Weights of a small transformer language model.
Size: width 384, MLP 1536 GELU, vocabulary 8192, 25.8M parameters.
Architecture: biases, attention and MLP in parallel.
MLP neurons of a small language model. Each row is named by its layer, matrix (up: input weights) and neuron, and shows model dimensions 48-143. Each number is 50 + 10 x the weight over its row's rms, rounded and kept within 0 to 99.
Before each neuron's rows, "fires on" lists the tokens most often at its 100 highest values on Wikipedia text that the model never trained on. A number after a token or word is its count.

fires on: " " 34, "2" 16, "1" 8, "0" 6, "," 4, "3" 4
L6.up926:48 40 46 58 48 40 42 46 65 64 47 48 50 58 43 48 68 51 48 46 57 44 70 53 58 36 41 56 62 55 41 35 65 56 58 45 42 48 36 45 55 49 57 49 44 61 47 37 44 53 52 38 52 56 57 42 63 23 43 61 45 55 53 69 40 50 56 42 70 53 56 61 55 53 48 46 74 56 59 49 58 53 54 56 77 50 46 46 60 53 44 38 56 45 58 41

fires on: "==" 80, " ==" 16
L4.up1322:59 54 60 63 32 52 50 47 47 51 48 47 55 43 48 46 65 50 41 33 49 44 27 47 44 63 65 36 49 58 53 43 49 55 65 56 68 43 53 56 70 52 59 47 53 58 48 40 43 51 54 69 49 53 52 54 58 48 45 41 43 48 48 39 49 70 38 46 54 64 60 51 59 69 42 47 48 61 52 35 35 61 42 61 61 49 39 52 44 52 51 68 59 39 39 40

fires on: "s" 25, " " 25, " pre" 12, "-" 8, "mp" 7, "0" 4
L6.up1229:38 64 57 48 51 46 62 67 53 61 61 31 48 41 50 31 39 64 34 48 59 58 52 56 43 50 48 60 43 56 48 33 49 26 33 46 19 52 52 60 35 39 46 58 55 51 24 58 32 49 60 42 41 44 38 53 55 55 41 48 47 46 50 52 62 40 43 39 59 33 51 63 52 49 61 54 51 59 66 43 59 39 60 40 46 49 41 59 55 68 45 42 48 54 59 65

fires on: " the" 27, "s" 17, " de" 7, "p" 5, "1" 5
L8.up868:45 49 54 51 52 57 58 59 38 65 52 51 53 45 51 58 59 47 47 50 46 61 57 33 49 46 37 47 53 59 49 63 75 59 56 61 57 63 50 52 52 66 51 43 49 47 35 55 45 84 56 50 44 57 68 53 49 46 61 54 22 34 47 52 42 40 39 42 40 51 49 55 59 52 25 54 37 54 53 45 54 71 41 51 51 39 61 67 49 24 51 52 43 41 54 57

fires on: "s" 16, " one" 11, "al" 11, "ty" 10, "er" 8
L5.up547:58 50 51 38 56 48 55 35 53 48 60 52 47 58 42 48 59 47 49 31 56 38 64 57 37 53 39 52 45 47 50 51 41 49 46 61 51 62 47 43 56 46 46 48 56 51 44 53 51 60 63 51 66 63 27 48 59 44 36 32 44 31 69 41 54 32 45 50 46 63 42 54 45 62 52 59 53 66 52 32 54 54 58 52 50 43 56 38 72 48 42 56 47 45 52 44

fires on: "s" 28, "pe" 8, "tor" 7, "c" 5, "." 5, "er" 4
L4.up1255:53 42 52 37 54 55 55 53 47 33 30 47 31 66 40 54 49 55 65 42 47 42 43 48 52 55 44 55 48 45 55 44 35 53 45 69 36 43 42 50 48 52 44 51 61 62 46 47 49 55 78 29 43 42 39 55 47 61 54 69 38 49 48 66 68 41 60 52 46 32 59 63 33 63 45 68 41 55 50 55 60 35 48 62 50 46 47 46 53 72 51 40 63 52 57 38

fires on: "'" 62, "d" 11, "ce" 5
L4.up291:62 54 35 62 54 52 70 49 41 56 43 43 61 67 48 51 50 39 61 38 53 31 54 61 40 48 35 60 59 71 47 49 39 53 41 45 57 44 54 50 58 49 40 35 64 69 50 72 47 45 61 51 37 48 59 40 53 61 56 35 58 58 49 59 37 55 44 72 36 70 57 61 44 58 43 49 56 55 46 68 54 47 61 51 66 44 60 55 49 55 36 46 44 67 44 55

fires on: "," 37, "y" 13, "s" 13, "l" 8, "li" 4
L4.up289:49 64 42 32 34 68 53 62 38 47 55 43 44 51 61 49 61 43 58 61 45 77 57 57 59 46 40 49 37 47 45 44 49 40 48 37 62 44 42 35 43 49 49 49 64 55 62 43 46 25 53 35 51 40 50 47 61 48 45 52 37 38 59 66 43 48 38 48 41 51 30 38 29 73 25 46 57 55 56 52 34 72 44 56 48 51 64 63 52 44 42 48 42 58 51 54

fires on: " and" 33, " to" 12, "," 8, "-" 6, "ist" 5, "e" 5
L6.up897:56 49 56 56 60 83 39 37 51 50 48 29 48 50 54 48 63 58 46 65 39 47 53 48 35 48 41 52 54 34 44 37 56 47 52 55 45 50 40 54 43 62 39 41 39 54 39 59 52 51 65 50 41 34 50 62 52 37 55 63 62 53 35 46 51 48 47 57 49 60 48 41 58 51 62 41 41 47 60 69 50 43 45 43 50 38 54 61 56 47 52 44 60 44 44 54

fires on: "." 27, "s" 18, "ty" 8, " order" 6, "x" 5, "'" 5
L5.up1195:47 54 67 48 49 49 66 57 71 39 54 53 26 49 50 51 53 38 44 41 59 64 56 63 38 29 52 66 67 44 29 45 47 60 31 52 44 49 59 55 52 39 38 59 65 52 45 52 51 55 44 59 51 49 47 39 43 36 43 41 41 64 37 54 51 42 39 61 67 42 39 40 45 53 58 65 41 39 45 52 41 56 56 33 58 30 42 62 45 57 38 50 62 60 60 50

fires on: "0" 32, "1" 27, " " 15, "ra" 5
L6.up935:38 56 54 47 51 50 58 50 49 40 49 30 36 52 42 47 59 58 52 45 58 54 44 59 59 55 53 42 48 57 44 52 45 48 59 55 40 40 50 51 54 50 50 45 38 53 41 39 59 36 39 43 49 48 63 52 49 54 48 58 64 68 31 43 47 70 36 60 32 50 44 46 32 49 40 37 37 63 41 53 40 40 36 44 52 47 61 58 61 62 60 75 18 39 41 59

fires on: "s" 67, " of" 20, "res" 7
L5.up923:44 53 60 45 41 51 56 39 50 54 64 52 51 49 67 29 43 42 55 30 54 45 61 59 38 50 37 53 49 40 53 48 49 65 40 49 48 66 37 47 61 53 54 43 46 51 47 61 41 49 52 65 43 64 47 36 61 48 39 44 52 56 36 38 41 41 38 63 60 57 49 40 52 52 57 68 54 38 51 41 41 26 38 49 60 39 48 39 56 62 64 54 41 76 50 36

fires on: "," 16, " he" 14, "al" 10, " \"" 6, "'" 5, "an" 5
L6.up911:48 39 40 49 43 58 40 51 40 54 62 33 42 48 58 52 38 50 28 51 36 45 38 52 64 37 49 41 50 60 48 68 55 30 48 30 38 64 56 37 36 54 37 56 59 54 60 48 49 57 63 60 56 23 60 47 46 53 44 56 48 34 49 55 68 46 37 21 40 57 51 56 52 64 35 37 48 52 40 54 56 40 48 38 49 47 56 46 56 43 54 57 55 54 46 66

fires on: " |" 59, ";" 8, " W" 4
L6.up1200:44 48 40 50 37 67 43 38 56 55 47 36 59 42 48 44 46 54 36 35 48 57 49 51 48 45 48 50 48 73 75 55 49 53 41 46 64 54 36 46 48 46 31 44 61 31 68 63 49 64 67 66 38 50 42 46 56 51 50 50 41 48 55 46 61 45 46 41 73 54 43 63 30 46 43 43 46 35 35 57 44 64 56 49 47 56 39 41 44 41 46 37 43 68 52 53

fires on: "s" 50, "ly" 8, "ch" 4
L5.up1240:52 53 46 40 54 67 59 55 43 47 39 55 51 50 81 38 57 46 46 58 57 39 38 53 44 44 31 54 38 41 55 62 44 41 35 62 35 48 28 65 36 46 56 51 54 48 48 60 48 40 61 48 54 77 53 55 50 50 33 40 56 42 68 69 52 56 51 52 58 38 37 57 30 46 43 53 54 37 55 54 60 64 47 52 43 42 53 51 50 51 39 47 62 48 44 55

fires on: "s" 15, " Pa" 13, "-" 8, " re" 7, "pa" 7, "ura" 6
L6.up852:37 67 49 64 38 45 47 53 71 33 39 39 56 36 67 34 54 53 55 34 59 61 61 57 39 51 52 56 73 53 54 54 36 50 43 45 36 54 47 46 45 53 37 64 55 47 33 56 46 36 63 50 42 63 55 34 72 54 37 36 46 33 36 42 35 50 43 39 61 27 50 42 52 60 44 51 45 36 32 62 43 59 38 40 49 47 49 61 48 70 51 60 43 58 57 55

fires on: "," 26, "ly" 21, "t" 10, " to" 8, "s" 7, " only" 6
L4.up831:71 51 51 31 58 60 45 56 33 60 53 59 57 50 54 44 51 41 55 45 51 58 52 63 44 28 57 68 37 55 42 49 75 42 55 48 57 50 43 47 28 44 50 55 58 60 76 28 51 51 67 56 50 41 45 70 50 48 61 54 56 53 80 49 48 59 39 57 59 51 44 43 47 53 49 62 41 43 42 59 46 56 48 52 52 66 59 62 61 48 53 38 60 41 54 58

fires on: " not" 20, "ly" 18, " of" 11, "'" 10, "\n" 7
L5.up1015:55 45 68 53 61 64 59 44 54 47 54 47 48 24 53 55 46 41 56 66 68 28 48 57 45 46 40 51 56 52 33 52 34 55 33 59 54 65 31 41 50 51 30 39 46 68 55 38 30 57 64 53 55 35 67 66 61 58 50 48 58 64 46 37 41 61 46 48 47 42 58 63 68 56 61 43 53 41 36 58 53 57 40 41 63 47 63 59 35 48 49 41 34 68 51 60

fires on: "|" 22, "\n" 21, " such" 11, " |" 7, " date" 6, " image" 5
L5.up1130:41 54 38 56 65 45 60 32 78 41 56 54 50 53 45 59 61 40 64 71 47 40 67 63 36 60 54 61 51 54 48 49 61 71 42 57 52 58 45 48 48 58 46 45 38 52 51 53 49 24 46 55 39 63 56 64 59 42 39 46 39 38 53 69 36 39 50 39 53 47 52 52 40 58 56 50 44 60 44 27 41 42 47 25 51 43 52 55 44 48 62 54 53 53 52 52

fires on: "s" 15, " in" 14, "ing" 10, "ed" 10, " played" 4
L8.up835:46 44 47 47 55 57 52 54 31 52 45 38 32 56 67 43 49 57 46 42 69 43 39 46 49 36 49 59 49 52 52 62 39 34 49 54 48 55 48 64 56 47 32 46 55 53 47 47 49 46 47 38 65 56 38 62 51 49 52 39 43 52 64 57 54 79 30 42 49 51 47 54 27 57 46 42 51 45 52 64 58 42 58 38 63 51 51 60 65 57 47 35 38 61 39 57

fires on: " and" 23, "-" 17, "1" 10, " than" 7, "'" 6, " in" 5
L5.up668:57 49 41 58 55 43 64 40 48 57 44 47 33 53 58 59 40 39 72 32 45 43 49 45 29 53 54 50 51 45 53 63 45 60 45 39 63 14 59 53 46 57 56 36 31 41 54 45 64 48 49 45 58 64 60 43 45 56 67 48 51 56 42 47 42 49 55 59 38 49 49 44 53 44 43 52 41 67 49 58 75 57 35 46 55 46 67 45 54 67 45 51 64 49 43 47

fires on: "," 81, " |" 9
L8.up358:59 41 61 36 44 56 41 62 44 58 44 46 53 60 38 49 56 57 59 55 49 57 56 56 35 49 45 62 49 54 60 61 48 35 53 45 53 55 59 48 57 43 49 65 63 54 54 34 61 70 58 65 39 40 57 69 50 59 65 63 63 61 53 49 29 49 38 61 44 88 31 39 70 53 41 45 45 48 45 49 52 45 54 46 44 43 52 46 69 53 59 51 33 53 42 49

fires on: "\n" 69, "==" 27, " ==" 4
L5.up1203:54 40 71 61 37 50 41 56 51 54 53 43 63 45 54 57 47 37 41 41 55 55 51 51 49 46 56 50 65 48 50 31 57 53 79 47 54 61 46 55 54 34 55 51 55 49 33 50 62 50 54 46 50 49 33 35 48 60 51 45 64 53 60 23 64 71 45 48 54 60 55 39 62 61 49 36 66 80 39 48 55 60 55 47 46 45 43 62 60 60 53 58 43 39 58 68

fires on: "ra" 17, "di" 15, "d" 14, "od" 8, "ora" 6, "ac" 5
L4.up1330:70 58 56 58 57 67 46 46 48 47 48 33 60 32 42 53 37 52 54 35 42 65 52 46 40 40 44 58 49 65 41 40 36 56 44 53 41 64 34 73 54 27 46 64 55 61 61 47 42 53 64 45 58 48 49 40 61 60 38 48 66 40 47 68 46 62 45 58 42 59 55 48 46 43 36 55 57 51 30 55 47 58 49 55 41 45 73 42 68 70 58 34 57 69 37 51

fires on: " W" 52, "W" 46
L5.up1072:37 61 67 48 40 53 42 45 61 57 50 41 61 26 44 51 46 80 29 53 55 68 57 58 48 59 41 52 47 51 59 49 54 54 25 55 53 48 54 33 52 50 37 38 35 53 51 70 53 57 41 77 40 53 38 41 53 49 53 52 37 62 50 32 30 51 62 63 48 47 61 73 56 57 51 50 58 53 52 31 42 48 54 49 50 42 52 33 55 37 54 36 42 42 47 53

fires on: "\n" 45, "==" 9, "," 8
L5.up807:35 43 52 66 53 50 42 48 51 50 68 46 63 39 58 47 56 41 58 66 67 33 47 51 54 39 35 36 58 58 66 62 40 33 61 57 31 64 59 47 52 50 28 36 66 61 52 48 43 43 57 47 58 35 55 64 46 31 49 49 60 66 43 48 48 54 40 37 49 55 68 61 39 46 46 22 59 49 53 64 62 60 41 60 50 49 54 62 47 57 45 54 32 39 45 61

fires on: "ni" 15, "qui" 10, "i" 10, "ra" 9, "bi" 7, "di" 7
L4.up1310:65 63 40 69 47 64 52 60 50 54 62 59 44 56 63 54 41 53 51 68 56 55 39 43 44 46 40 45 49 44 53 59 46 42 30 42 76 52 35 31 38 50 51 50 51 74 45 49 65 43 67 47 43 35 74 56 52 44 51 44 60 49 41 39 45 46 52 40 51 52 53 47 54 44 51 44 56 64 50 54 55 42 48 22 65 52 36 48 55 54 52 58 41 57 58 56

fires on: " " 38, "-" 18, "0" 13, " \"" 11, "'" 5, ":" 4
L6.up508:60 68 49 46 55 55 55 39 45 49 52 42 85 57 47 46 30 52 52 36 68 44 48 45 43 34 47 55 45 67 30 46 62 46 57 55 44 50 44 40 43 40 29 56 65 51 35 52 52 56 34 45 53 41 30 63 47 51 46 60 42 51 53 67 68 49 32 47 51 46 44 33 47 56 66 61 31 41 40 55 60 53 71 34 44 61 52 56 53 52 41 39 45 44 54 51

fires on: " to" 34, ";" 31, " and" 5, " as" 4, " or" 4
L6.up1185:62 56 68 53 52 80 65 60 47 46 45 40 40 55 31 54 47 58 60 69 55 34 59 39 47 37 42 51 52 56 47 40 52 41 36 54 59 46 27 55 56 61 61 34 24 54 43 51 61 56 61 39 44 57 51 48 49 49 44 63 43 65 59 61 46 40 65 58 48 62 48 56 60 48 39 59 53 66 76 45 46 46 60 49 36 55 43 64 43 58 23 52 32 59 36 53

fires on: "-" 37, " \"" 29, "le" 8, " |" 5
L5.up899:52 59 57 35 56 48 64 38 60 43 59 42 57 51 59 31 67 48 34 55 48 40 44 46 52 46 43 63 43 50 49 41 40 49 56 52 40 56 42 53 44 39 38 56 62 53 43 50 31 50 47 54 54 47 41 51 50 51 56 61 53 64 61 49 51 42 21 39 67 50 55 56 48 36 62 72 45 29 44 67 32 35 46 58 24 55 45 44 31 50 56 56 65 38 29 60

fires on: "s" 51, " de" 10, "en" 6, " un" 4
L6.up1410:53 71 50 43 46 46 50 51 33 66 50 51 55 58 48 37 52 42 43 37 67 49 55 58 44 42 52 58 52 50 47 57 53 65 39 48 40 60 42 39 52 53 49 46 43 56 44 55 55 66 45 41 54 55 60 52 59 64 41 63 48 45 46 47 41 57 52 34 33 48 44 59 52 74 19 46 56 40 43 53 66 64 69 41 53 49 44 52 58 43 58 46 53 29 65 56

fires on: "\n" 85, "==" 13
L5.up933:48 59 45 54 51 39 52 52 45 62 50 35 63 56 42 37 58 55 37 49 60 30 50 52 48 60 41 45 39 49 53 45 50 60 67 54 53 52 57 59 40 49 46 38 56 55 66 58 48 64 55 51 39 63 42 41 73 40 46 48 57 57 62 32 49 68 56 69 60 67 60 35 50 56 58 19 55 60 61 44 46 41 53 56 56 50 45 53 60 47 61 46 37 49 54 50

fires on: " to" 22, "R" 11, "G" 10, "o" 7, "ch" 5, "st" 4
L5.up379:30 54 61 28 62 69 57 62 57 52 36 63 64 48 42 52 59 55 64 42 64 46 45 61 54 47 54 53 30 46 53 49 59 47 34 55 59 44 49 47 30 68 56 63 56 58 41 51 45 39 62 54 52 52 58 52 47 45 34 62 61 44 63 60 53 59 65 52 47 49 43 47 51 59 51 78 66 45 55 50 52 52 51 50 32 31 31 46 45 51 61 41 43 43 46 47

fires on: "s" 33, "ul" 12, "um" 10, "c" 8, "is" 5, "z" 4
L6.up762:46 35 41 50 56 43 43 57 36 44 50 49 49 50 56 37 43 28 56 21 39 70 46 45 52 45 48 50 67 64 33 46 46 50 55 50 41 54 33 59 56 60 51 44 42 58 66 37 62 58 51 56 66 59 42 52 38 54 52 51 61 49 54 40 58 53 57 51 72 47 61 52 44 51 23 32 54 43 59 60 48 54 62 42 60 35 38 57 48 63 49 38 54 50 58 62

fires on: " " 51, ":" 8, ")" 6, "be" 5, "cre" 4
L6.up765:48 59 46 65 54 39 43 61 60 64 51 43 50 46 49 67 55 46 51 43 43 53 39 58 44 28 33 57 54 43 68 66 75 39 68 60 46 59 27 60 42 41 48 44 53 52 44 22 29 67 60 50 55 38 54 42 33 65 54 35 44 56 50 47 78 46 56 50 62 49 52 33 54 54 43 71 38 52 51 49 50 50 40 38 64 51 40 47 56 66 39 54 63 40 38 49

fires on: "'" 41, "es" 15, " and" 6, "–" 5, "s" 5
L4.up450:50 65 38 39 47 65 52 56 58 49 45 37 58 45 37 47 51 56 57 61 37 40 54 58 62 45 56 69 54 44 65 44 57 42 50 54 46 51 47 56 31 68 56 57 51 36 46 74 44 41 56 54 48 66 48 52 43 50 44 37 37 38 41 59 48 45 54 56 50 40 48 37 54 56 43 49 41 37 43 63 50 61 56 42 63 49 69 55 53 49 41 59 49 46 38 62

fires on: "," 57, " He" 14, " which" 9, " and" 6
L8.up78:55 73 48 59 53 69 46 46 44 59 48 49 36 72 46 34 67 44 58 48 23 52 47 55 29 48 73 49 55 54 51 51 55 44 46 54 44 35 44 53 47 61 47 33 47 54 43 54 61 62 59 68 59 67 64 66 44 46 57 43 43 55 44 64 51 54 47 52 63 55 41 44 57 54 42 47 42 48 48 61 33 28 46 39 53 57 56 38 54 42 58 48 54 50 51 52

fires on: "." 41, "\n" 40, "3" 6, " " 4
L6.up1072:52 41 51 61 57 43 33 42 41 54 40 53 47 34 37 66 53 39 29 50 57 79 51 38 70 67 42 58 46 61 48 47 61 57 34 65 64 57 49 61 50 57 38 50 50 54 57 64 46 60 50 43 42 53 37 48 55 47 47 52 63 42 66 45 46 54 40 60 54 62 57 59 50 61 52 68 32 47 55 43 43 60 51 45 47 57 59 57 55 54 60 43 42 68 58 48

fires on: "-" 19, " He" 12, " In" 8, "the" 7, " At" 7
L4.up38:31 42 41 52 52 35 61 55 68 40 60 50 44 51 46 52 57 40 70 46 47 46 58 41 54 55 58 49 67 41 37 41 48 56 55 59 55 49 42 45 41 43 46 61 65 70 53 60 36 36 30 56 54 81 59 57 55 59 58 50 54 49 55 55 48 38 39 63 64 62 57 40 39 56 44 31 50 49 36 46 49 35 62 40 34 51 65 50 45 42 54 27 52 64 58 50

fires on: "," 22, "A" 21, "p" 10, " a" 6, "ap" 5, "L" 5
L5.up258:44 39 51 43 43 32 26 64 58 53 53 53 49 50 48 71 50 50 51 40 65 59 45 51 56 47 47 55 47 61 77 39 50 31 41 51 63 54 53 39 53 52 46 32 62 49 58 41 40 78 65 52 50 43 40 70 61 71 55 38 51 43 57 43 38 34 42 55 41 57 40 49 66 57 60 40 59 47 59 57 51 50 44 45 27 39 46 47 68 45 54 51 60 47 76 51

fires on: " The" 24, "the" 14, ":" 11, " It" 6, " At" 5, "'" 5
L5.up476:43 41 71 53 63 37 73 39 64 47 24 56 50 53 44 68 57 54 46 58 48 42 59 32 55 55 52 49 57 56 41 47 31 53 59 52 64 39 52 42 41 58 49 53 35 53 32 24 34 44 47 46 62 72 54 51 43 56 55 43 51 52 52 57 68 54 32 60 53 66 59 49 48 50 63 53 27 53 40 65 42 41 50 37 55 49 59 43 45 26 43 47 50 78 53 63

fires on: ")" 31, "." 17, "6" 7, "\"" 5, "1" 4
L8.up281:55 53 61 51 46 46 37 48 60 63 61 32 65 42 44 38 50 49 38 38 45 59 36 30 44 24 59 67 37 59 61 57 48 45 42 62 53 29 58 67 66 42 32 41 63 55 45 33 46 44 58 45 42 67 52 45 54 60 45 57 56 45 49 48 59 60 63 42 62 56 33 44 40 61 28 47 44 54 50 54 49 71 48 55 60 46 49 60 72 38 32 48 38 61 44 47

fires on: "1" 16, "|---|---|" 14, " Party" 11, " " 8, "Career" 7, " Pos" 5
L6.up440:52 38 48 48 52 48 33 51 52 47 43 42 46 32 27 52 62 57 50 60 47 39 46 44 66 37 31 60 50 53 39 66 59 50 51 42 41 68 47 61 60 41 48 73 45 43 41 56 47 45 40 43 50 40 38 34 57 61 51 49 47 46 52 40 35 59 58 39 67 53 49 53 73 63 57 66 67 48 64 47 52 50 48 62 58 35 50 43 47 43 27 42 41 45 56 53

fires on: " " 96
L8.up484:64 68 59 51 52 48 49 56 47 60 68 49 64 52 58 68 71 48 51 42 35 60 42 52 39 49 43 58 48 43 56 58 52 56 66 39 59 32 39 70 47 57 46 58 47 44 60 48 49 59 52 51 42 44 58 33 53 63 49 42 60 48 41 43 55 42 47 44 49 30 38 37 41 48 36 51 61 49 60 52 46 51 33 49 50 55 50 56 61 60 59 63 47 58 63 41

fires on: " |" 85, "---|---|---|---|" 10
L8.up875:47 59 46 30 46 32 51 58 60 59 37 45 39 55 68 40 53 49 37 62 46 51 41 74 60 44 51 55 47 69 40 55 39 50 39 31 52 70 54 45 74 48 35 61 57 64 39 51 64 52 65 45 59 45 53 57 63 49 59 34 44 51 63 38 34 58 57 57 38 87 38 62 61 43 53 49 43 47 60 66 46 62 49 36 43 47 72 46 68 51 70 44 46 55 37 55

fires on: "==" 89, " ==" 8
L4.up1486:62 65 60 54 49 63 47 52 50 53 43 50 44 41 36 42 59 49 51 32 58 52 46 53 36 42 45 28 40 72 45 42 71 43 71 46 45 52 50 54 49 58 31 37 58 67 54 60 56 53 38 59 54 56 55 57 67 35 60 39 62 63 50 64 47 46 70 84 51 63 61 52 54 54 50 42 44 75 48 55 59 60 36 59 56 46 33 47 38 50 46 60 40 40 43 50

fires on: "s" 22, "is" 9, "y" 7, "ora" 5, "os" 5, "us" 5
L8.up1527:59 50 74 52 50 40 51 38 34 59 45 49 78 59 59 46 58 48 41 36 33 61 56 42 48 46 44 55 44 56 55 58 54 40 53 53 53 40 45 44 44 66 44 60 62 48 38 40 71 40 55 63 47 72 56 70 49 59 44 71 51 54 52 43 62 39 55 44 48 46 60 54 44 59 38 48 44 41 55 55 40 49 66 60 38 42 39 48 42 64 55 40 46 54 49 60

fires on: "0" 40, "3" 7, "1" 7, "5" 7, "2" 5, "9" 5
L6.up1383:40 55 61 66 59 40 57 63 53 52 51 43 56 49 48 50 44 46 61 33 60 53 40 51 51 48 57 55 44 53 36 51 49 57 61 62 50 40 53 57 39 58 75 52 25 70 38 30 53 48 26 35 48 55 63 46 54 66 56 41 51 50 62 41 52 63 48 60 34 55 44 50 55 73 36 38 36 51 52 45 47 61 47 35 51 62 60 42 47 42 61 73 64 53 42 59

fires on: "0" 37, "s" 9, "9" 7, "S" 6, " of" 5
L8.up326:53 52 54 43 54 51 61 65 49 41 51 66 57 58 71 35 45 35 73 40 67 48 39 53 62 49 45 69 53 51 53 52 69 57 45 26 55 53 55 58 57 45 45 38 57 50 42 41 42 52 64 56 46 50 50 63 58 51 47 66 31 52 42 38 45 55 49 38 44 43 48 37 59 51 54 58 36 41 58 56 52 38 46 30 51 53 60 39 50 58 45 42 58 51 46 38

fires on: " not" 43, "hi" 6, "r" 4
L6.up193:36 47 43 37 43 54 47 61 57 51 56 60 49 45 52 46 34 39 31 48 65 39 53 57 46 66 49 55 83 50 48 63 51 73 56 44 56 62 51 44 42 37 51 42 55 62 48 58 57 53 51 54 60 41 60 56 48 46 30 48 60 60 52 48 51 53 57 45 49 44 38 32 39 69 53 39 60 59 48 46 61 61 58 59 55 43 43 50 56 37 44 55 41 55 43 54

fires on: " of" 28, " as" 12, "8" 8, "1" 4, " include" 4, " " 4
L6.up901:34 67 66 68 53 30 57 59 40 55 61 44 47 60 41 48 50 49 67 51 55 69 51 50 40 50 49 60 64 53 40 60 55 61 64 56 39 56 46 59 56 56 43 52 47 59 52 45 61 62 64 62 69 35 51 24 61 51 51 52 57 65 42 33 57 48 63 52 50 56 56 33 64 50 52 50 46 49 53 44 50 52 54 40 47 45 52 46 61 50 48 51 55 64 51 36

fires on: "." 28, " (" 22, " |" 10, "\n" 7
L5.up1345:42 46 43 57 56 50 31 43 53 56 42 62 38 30 45 60 65 36 51 59 68 53 53 41 59 72 43 83 35 55 55 64 52 54 57 42 54 31 53 53 45 49 64 26 38 58 54 54 50 58 49 29 44 48 42 56 55 55 50 40 70 43 46 63 59 38 55 58 58 63 68 62 57 49 54 59 46 41 51 62 37 43 65 48 61 40 45 47 44 50 65 40 58 49 39 56

fires on: " |" 42, ";" 16, " " 9, "-" 7
L8.up246:56 58 52 37 47 67 54 47 47 57 55 59 68 39 41 50 54 61 41 47 49 46 58 50 44 47 49 51 46 54 63 68 48 50 33 55 30 39 57 48 59 46 66 50 23 47 35 56 49 48 58 29 53 54 59 59 44 49 11 63 50 35 52 51 47 63 44 56 50 55 39 48 59 55 52 37 46 42 60 50 46 62 56 49 59 52 43 45 41 40 29 70 58 64 67 50

fires on: "s" 20, "." 14, " " 13, "n" 10, "ed" 9
L5.up404:42 60 56 51 36 62 55 39 63 50 60 41 58 47 59 48 25 46 58 39 58 39 46 48 44 60 44 63 50 51 52 23 56 44 39 55 41 63 55 51 55 32 47 45 56 45 26 47 50 68 69 54 54 34 48 45 54 53 40 54 49 51 64 66 45 51 61 47 61 41 61 39 44 65 58 54 54 50 47 52 50 52 66 57 34 45 41 69 57 56 43 47 39 52 41 57

fires on: "\n" 89, "==" 11
L5.up644:59 59 61 51 41 55 38 53 39 51 55 32 54 69 32 45 42 44 47 28 43 54 48 51 54 58 36 41 44 66 53 26 76 66 56 52 53 50 49 45 28 48 64 48 56 32 36 58 56 46 63 35 50 44 53 54 68 52 57 41 55 44 58 47 32 55 37 57 53 64 57 26 43 52 46 50 67 58 54 53 56 58 46 59 63 49 22 48 64 50 64 58 48 37 45 54

fires on: "," 22, " of" 17, " make" 9, "0" 9, " for" 5
L6.up580:54 46 41 65 60 58 57 62 31 67 59 51 53 74 61 47 49 28 55 51 45 34 87 38 39 59 45 51 59 72 52 49 46 54 31 61 59 41 49 50 48 51 59 46 25 42 49 55 43 62 52 49 41 34 51 59 50 28 43 38 58 49 52 26 33 40 37 38 48 40 33 64 62 51 35 74 68 52 63 50 47 41 40 50 59 45 56 34 44 53 54 61 35 60 46 55

fires on: " the" 17, " I" 11, "o" 10, "ly" 9, " or" 7
L5.up1243:46 47 51 41 61 64 58 53 52 72 50 51 66 64 61 38 59 54 62 63 60 53 41 30 63 50 54 55 32 52 30 56 60 52 43 49 46 53 43 43 41 39 56 56 58 64 56 53 41 57 50 42 26 62 35 60 49 42 49 59 40 50 65 65 59 39 64 54 57 43 51 71 47 54 29 39 44 49 33 56 69 48 52 17 53 47 46 62 54 47 39 57 64 54 48 30

fires on: "s" 32, " Mus" 6, "c" 5, "us" 5, " Des" 5
L6.up32:69 60 25 41 41 54 29 60 54 62 43 29 28 53 51 56 45 46 59 45 48 44 34 57 54 52 39 40 50 62 48 42 47 58 52 59 58 58 42 55 57 52 53 60 57 61 54 42 40 29 45 37 39 52 41 40 60 57 40 63 66 51 53 43 55 47 43 57 41 36 66 64 40 52 50 65 41 56 40 66 38 33 63 40 46 53 61 48 50 69 43 55 36 47 50 55

fires on: "\n" 34, " =" 7, " |" 7, "\"" 6, " Title" 5
L6.up1282:41 56 46 66 45 69 35 38 73 65 51 66 39 51 58 43 47 38 60 46 54 34 62 51 76 48 53 68 61 56 42 49 54 52 58 49 63 51 63 24 47 55 49 45 58 48 44 46 38 49 47 45 50 53 39 68 55 59 50 40 65 51 52 50 60 20 52 57 55 52 55 54 37 54 57 38 40 66 48 57 56 49 48 59 64 48 50 44 56 72 55 37 64 52 54 70